From a checkpoint of a small transformer trained on Wikipedia: no position embeddings.
MLP neurons of a small language model. Each row is named by its layer, matrix (up: input weights) and neuron, and shows model dimensions 32-127. Each number is 50 + 10 x the weight over its row's rms, rounded and kept within 0 to 99.
After each neuron's rows, "fires on" lists the tokens most often at its 100 highest values on Wikipedia text that the model never trained on. A number after a token or word is its count.

L6.up5:43 56 43 60 58 45 62 48 47 54 44 71 41 55 48 49 44 25 42 54 61 52 60 52 37 62 39 63 38 58 58 45 51 39 49 44 52 56 38 42 41 45 46 50 57 63 54 48 47 31 42 66 43 61 53 51 65 42 50 46 47 47 32 54 43 31 43 50 57 60 67 53 60 38 25 71 21 54 45 56 35 45 37 79 63 29 59 74 49 43 33 53 41 35 59 57
fires on: " Vi" 21, " vi" 20, "vi" 9, " Ro" 8, " Lo" 7

L2.up569:56 48 52 43 51 49 52 65 47 25 45 43 55 58 42 49 57 58 58 51 57 59 44 39 59 65 39 45 42 55 43 47 45 50 61 39 54 32 53 50 34 39 47 41 41 46 50 58 48 44 46 55 59 56 36 59 40 40 52 48 63 56 49 50 61 31 53 41 32 45 64 62 45 62 56 55 38 64 41 49 51 47 30 39 66 55 51 43 55 50 47 54 55 22 31 44
fires on: "ly" 81, "′" 8, " (1" 5, ":" 4

L2.up681:62 39 55 33 23 56 55 56 50 46 33 56 58 58 59 69 56 62 51 53 46 43 32 36 40 52 57 71 61 40 57 50 44 33 28 66 63 39 38 53 40 34 51 43 48 68 50 55 43 43 29 64 33 50 42 33 50 50 40 51 46 59 56 39 50 59 48 60 48 50 54 41 38 50 53 49 39 58 42 52 57 59 29 45 64 50 61 43 53 51 78 42 57 60 42 42
fires on: "," 46, " the" 16, ":" 7, "se" 6, " The" 5, "20" 4

L6.up685:48 39 60 44 49 50 43 35 57 46 48 42 54 61 54 57 53 61 68 57 53 51 55 49 45 33 48 42 41 55 27 42 57 51 49 57 58 46 40 67 49 53 49 51 51 48 66 40 44 33 36 71 54 49 64 65 40 43 52 44 50 69 29 48 47 45 55 61 35 43 48 43 51 57 51 50 50 64 39 49 72 62 44 51 51 51 30 56 55 49 46 56 51 52 43 51
fires on: "," 83, " and" 13

L2.up195:58 54 49 43 46 67 43 54 40 51 46 64 43 49 60 62 47 51 55 35 54 41 53 41 43 36 54 53 55 46 50 41 42 29 62 56 55 52 38 59 62 46 54 54 49 48 44 30 40 41 41 35 43 48 62 68 47 53 32 39 44 58 57 39 43 61 47 38 47 81 59 69 30 60 55 49 30 39 58 57 49 57 47 56 47 54 28 48 48 54 59 56 60 43 49 67
fires on: "li" 21, " You" 7, "th" 7, "ri" 7, "y" 5, " G" 5

L6.up390:62 22 41 48 45 23 40 43 66 46 43 32 53 63 58 79 59 51 47 57 44 50 68 42 48 41 48 63 59 54 59 60 28 50 50 57 46 56 31 49 49 53 47 36 42 46 52 46 41 48 57 51 35 65 47 45 44 43 50 52 50 45 38 50 46 37 47 60 56 53 54 46 45 44 53 55 58 44 44 43 67 69 32 56 28 56 67 42 56 40 56 46 50 63 53 52
fires on: "." 97

L6.up459:61 34 52 63 47 64 40 59 58 32 39 55 49 50 45 55 54 52 36 49 57 50 66 59 48 55 44 54 54 47 27 60 49 61 39 58 55 44 27 49 49 50 49 46 42 48 54 39 54 38 33 29 53 55 55 52 48 43 36 48 68 59 53 60 67 45 47 44 55 67 58 63 63 33 51 38 53 64 42 58 41 59 63 46 70 46 55 47 64 57 41 51 45 56 60 53
fires on: " be" 42, "b" 18, "ru" 6

L2.up166:36 52 68 43 31 42 56 47 56 38 25 62 40 60 54 58 40 47 59 34 44 43 43 57 57 30 52 47 54 31 65 66 51 51 41 54 51 37 54 66 32 57 44 36 48 48 44 59 43 52 56 57 42 62 58 43 58 48 52 44 65 43 62 61 55 79 38 44 55 61 74 26 44 57 51 44 39 43 51 68 44 57 54 55 58 55 33 48 58 52 54 55 62 47 41 53
fires on: "\n" 47, " Party" 8, " United" 5, " New" 5, " On" 5, "D" 4

L2.up523:71 45 62 56 55 50 45 49 54 43 49 40 56 35 64 58 40 64 34 30 51 39 36 44 45 59 56 49 53 31 58 53 46 56 30 53 51 35 53 55 47 55 49 41 42 56 46 48 48 36 34 39 36 57 47 51 48 45 60 48 64 59 55 37 76 27 40 64 46 41 45 54 48 52 57 41 58 60 64 48 77 53 26 41 70 31 45 43 60 47 41 39 41 60 27 32
fires on: "en" 24, "ten" 18, "er" 11, "ly" 7, "ing" 6, "s" 5

L2.up243:47 47 71 44 37 43 55 43 53 47 21 46 58 62 56 61 41 67 42 51 52 45 54 52 66 54 42 55 63 34 49 46 46 47 49 61 45 30 34 63 43 48 51 37 41 52 48 45 47 50 38 60 40 52 44 49 55 46 51 53 53 56 55 41 54 64 56 67 75 55 45 47 67 54 63 43 55 46 56 37 63 59 54 41 40 32 50 61 40 43 55 43 42 54 47 55
fires on: "," 28, " and" 25, " but" 9, "se" 5

L6.up46:58 73 48 50 54 38 49 51 41 48 56 60 50 43 45 75 43 45 59 30 52 54 45 44 64 57 51 32 35 40 41 32 22 51 59 39 55 53 65 59 48 42 39 28 42 45 68 65 48 55 46 52 56 28 50 57 43 61 28 53 46 52 52 68 64 46 60 48 52 55 51 56 48 41 58 22 58 57 40 40 46 61 45 60 49 44 48 39 46 40 65 45 53 59 57 53
fires on: "est" 18, "es" 10, "im" 9, "y" 9, " |" 8, ":" 7

L2.up282:71 36 47 36 60 51 53 55 56 52 69 43 55 55 49 67 44 43 48 38 74 34 48 46 57 56 52 41 49 52 37 47 45 59 50 51 54 42 47 68 38 49 55 47 59 66 63 49 38 48 37 70 52 67 50 62 70 44 49 35 48 34 49 27 43 44 44 53 42 58 61 26 62 57 48 37 47 62 51 33 51 58 41 55 22 57 62 60 57 67 49 68 45 42 43 45
fires on: "ri" 18, " p" 18, "o" 12, " 2" 8, "." 8, "ly" 5

L6.up230:56 55 39 28 47 38 39 36 42 55 43 38 54 39 48 53 47 53 39 49 60 58 49 50 42 48 40 70 52 47 29 46 57 58 67 47 32 60 50 63 26 64 48 58 51 55 58 43 55 43 55 44 35 65 55 39 50 56 59 47 55 55 37 55 48 38 45 51 54 55 51 68 54 46 40 69 47 55 59 47 40 60 44 53 42 62 49 59 54 40 36 49 42 46 48 37
fires on: " de" 69, "c" 11, "ur" 8, "ro" 4

L6.up231:54 56 54 43 52 60 15 32 40 46 59 51 45 43 67 58 29 31 52 37 65 67 42 48 43 58 26 51 42 47 43 56 43 48 71 47 52 42 59 52 34 51 48 40 40 49 53 59 65 54 47 74 35 56 52 44 53 43 53 31 54 54 52 63 44 32 57 57 54 61 59 47 68 57 42 54 56 56 50 46 50 40 57 39 55 48 42 66 65 53 43 46 44 53 57 49
fires on: " (" 89, " de" 9

L6.up328:60 55 41 45 44 53 36 42 44 50 58 59 49 36 44 69 67 40 58 43 70 37 56 48 56 52 32 45 49 31 30 38 35 50 35 51 57 45 61 52 36 66 34 41 56 37 79 59 43 58 44 50 57 45 42 62 57 50 56 35 61 83 57 54 56 55 31 40 36 47 50 68 46 42 46 34 53 52 55 39 40 38 48 52 54 50 48 58 36 43 46 53 41 52 65 67
fires on: "t" 23, " we" 21, "y" 16, ":" 14, "ho" 5, " |" 4

L6.up146:46 48 48 46 44 52 48 54 37 56 44 71 59 32 41 56 40 42 50 42 59 47 62 53 51 42 38 39 34 60 43 56 57 47 33 55 57 37 46 37 37 34 39 33 38 44 60 59 59 25 38 49 71 35 60 53 32 54 25 60 62 53 57 42 51 44 33 63 41 47 55 64 58 44 41 51 35 53 49 52 38 40 55 53 51 45 39 66 46 47 46 62 51 51 54 59
fires on: " be" 56, " Lo" 18, " lo" 9

L2.up141:73 37 48 43 49 34 58 44 40 49 37 48 59 64 50 74 52 56 59 51 47 48 46 57 39 63 52 35 44 58 52 62 35 57 49 72 46 51 47 41 22 63 53 47 47 32 38 67 42 53 55 44 45 54 60 54 39 46 47 40 55 44 43 62 62 59 41 63 38 37 58 48 46 70 56 51 56 39 59 44 50 61 43 42 51 68 57 40 58 25 63 41 57 56 55 29
fires on: "a" 38, "ia" 12, "." 11, "ha" 7, "e" 6

L2.up303:44 59 62 54 43 42 51 49 58 53 48 44 58 61 55 63 48 63 40 56 47 45 42 69 51 47 48 64 36 49 56 47 56 52 65 60 43 53 34 40 42 60 42 52 44 35 58 52 34 43 46 63 31 64 40 43 66 42 53 43 60 45 42 49 59 77 53 62 27 48 59 31 49 60 58 54 50 60 61 46 56 54 57 49 39 62 34 44 54 61 45 50 71 44 43 60
fires on: ":" 40, " to" 21, " of" 6, "." 4, " that" 4, " |" 4

L2.up410:65 41 56 40 41 59 54 60 68 34 55 56 69 47 65 85 45 58 45 52 52 53 40 41 67 56 47 58 53 56 44 53 41 61 43 78 57 50 42 47 39 59 53 34 44 48 41 41 43 58 40 41 28 52 46 53 56 42 56 40 47 45 40 65 59 49 46 43 50 46 60 43 39 42 62 37 52 65 39 49 56 64 46 47 47 58 40 40 47 44 59 48 55 48 41 48
fires on: " |" 48, "." 14, " no" 6, " are" 6, "me" 4, " the" 4

L2.up92:62 64 46 41 44 30 54 65 43 57 59 56 51 46 52 58 33 31 48 53 71 59 52 50 33 79 38 58 47 48 35 54 50 49 59 59 48 64 45 61 47 26 51 26 44 60 43 58 43 44 61 59 51 52 60 27 56 49 49 42 65 43 59 61 55 43 46 49 33 64 49 56 57 66 44 55 52 41 55 34 47 60 48 38 47 53 24 46 54 55 46 53 48 37 36 60
fires on: " de" 30, "vi" 19, " De" 9, " re" 7, " we" 7

L6.up667:36 48 42 25 60 59 55 48 69 59 52 55 62 53 68 39 68 49 62 56 55 58 67 47 57 40 43 35 56 60 59 32 36 47 36 42 44 41 53 70 53 50 32 56 45 29 50 55 48 61 52 46 47 50 59 51 45 60 52 36 41 48 53 53 47 43 53 60 65 65 51 54 47 60 49 31 44 51 39 81 69 32 51 56 31 52 35 54 49 57 43 59 41 41 51 30
fires on: "n" 14, " Ch" 14, "est" 11, "st" 11

L6.up109:53 50 61 49 61 59 52 45 51 47 65 60 56 60 43 51 44 57 36 33 60 37 56 53 51 32 51 50 52 58 41 37 48 50 65 55 55 47 69 68 46 66 52 57 44 51 52 42 49 43 52 43 66 48 42 51 43 63 43 38 49 44 56 45 52 33 50 48 69 59 53 35 57 58 39 36 43 46 52 54 50 52 44 46 36 48 40 57 41 52 47 57 71 74 54 26
fires on: "i" 26, "e" 10, "il" 10, "el" 10, "ri" 8, "o" 6

L2.up626:53 75 38 51 45 50 50 58 36 56 47 46 40 61 64 72 52 45 49 42 52 48 41 62 44 46 49 42 53 45 46 64 43 45 55 62 59 45 37 48 43 55 54 57 26 57 39 41 43 37 56 58 44 62 41 44 47 57 32 40 57 38 32 45 60 64 66 63 39 45 76 64 35 58 58 45 42 64 64 45 53 63 32 46 41 68 50 63 49 49 37 52 57 38 48 43
fires on: ":" 68, "." 12, " called" 11, " as" 4

L2.up214:61 43 45 45 38 62 42 46 52 54 36 55 50 48 56 50 45 43 53 38 52 47 28 48 45 51 38 48 57 51 33 49 41 37 51 57 70 29 62 60 40 46 46 45 27 46 65 56 52 36 48 72 50 35 34 57 55 49 62 40 48 53 48 50 36 30 65 55 46 73 54 59 47 33 55 55 65 61 61 56 72 55 52 42 63 55 44 47 69 30 41 55 40 44 52 58
fires on: " (" 95

L6.up217:63 49 43 41 46 48 57 48 56 64 36 48 50 49 50 53 54 41 55 57 45 69 63 50 56 40 53 54 57 61 38 44 45 49 52 51 53 30 39 50 47 46 57 45 56 37 66 60 52 59 35 43 52 55 32 50 57 47 72 33 40 66 52 67 51 48 42 50 34 45 42 60 41 38 53 37 51 56 44 50 49 47 46 57 26 51 37 57 48 54 60 51 56 51 50 49
fires on: " |" 42, " (" 9, "t" 7, "st" 6

L2.up531:75 46 61 51 62 63 55 47 46 32 47 64 51 27 61 58 51 41 39 41 44 43 57 52 50 54 48 43 54 51 49 55 38 57 42 65 46 51 65 68 45 46 50 35 50 55 61 35 49 46 28 56 60 69 37 34 56 41 34 51 60 45 45 42 60 32 41 61 43 50 51 56 45 52 59 15 52 53 58 39 62 55 60 66 51 30 69 59 45 50 36 39 47 33 51 48
fires on: "ing" 46, "ed" 8, "ven" 4

L6.up550:56 44 47 39 51 39 34 38 44 41 43 46 56 42 33 53 67 51 59 30 55 39 41 44 53 41 72 37 42 62 35 62 50 52 60 43 57 43 52 61 53 49 55 53 37 43 64 55 52 36 35 77 62 47 49 51 42 50 50 36 52 71 35 53 53 57 51 53 55 55 54 63 47 47 40 48 55 61 30 36 54 48 37 62 55 67 55 64 58 50 55 52 33 49 59 70
fires on: "," 96

L2.up19:48 48 47 54 47 43 50 38 73 50 65 61 58 52 53 36 58 56 59 42 50 45 50 57 40 35 63 48 43 56 63 57 25 36 58 67 49 41 31 52 59 66 44 43 55 36 61 46 43 22 42 50 48 52 73 38 57 63 42 43 50 65 60 50 30 61 58 61 52 82 54 37 49 46 45 54 40 49 44 61 48 57 47 66 62 48 59 55 47 47 79 40 53 46 65 53
fires on: "." 40, " C" 14, "ri" 6, " G" 6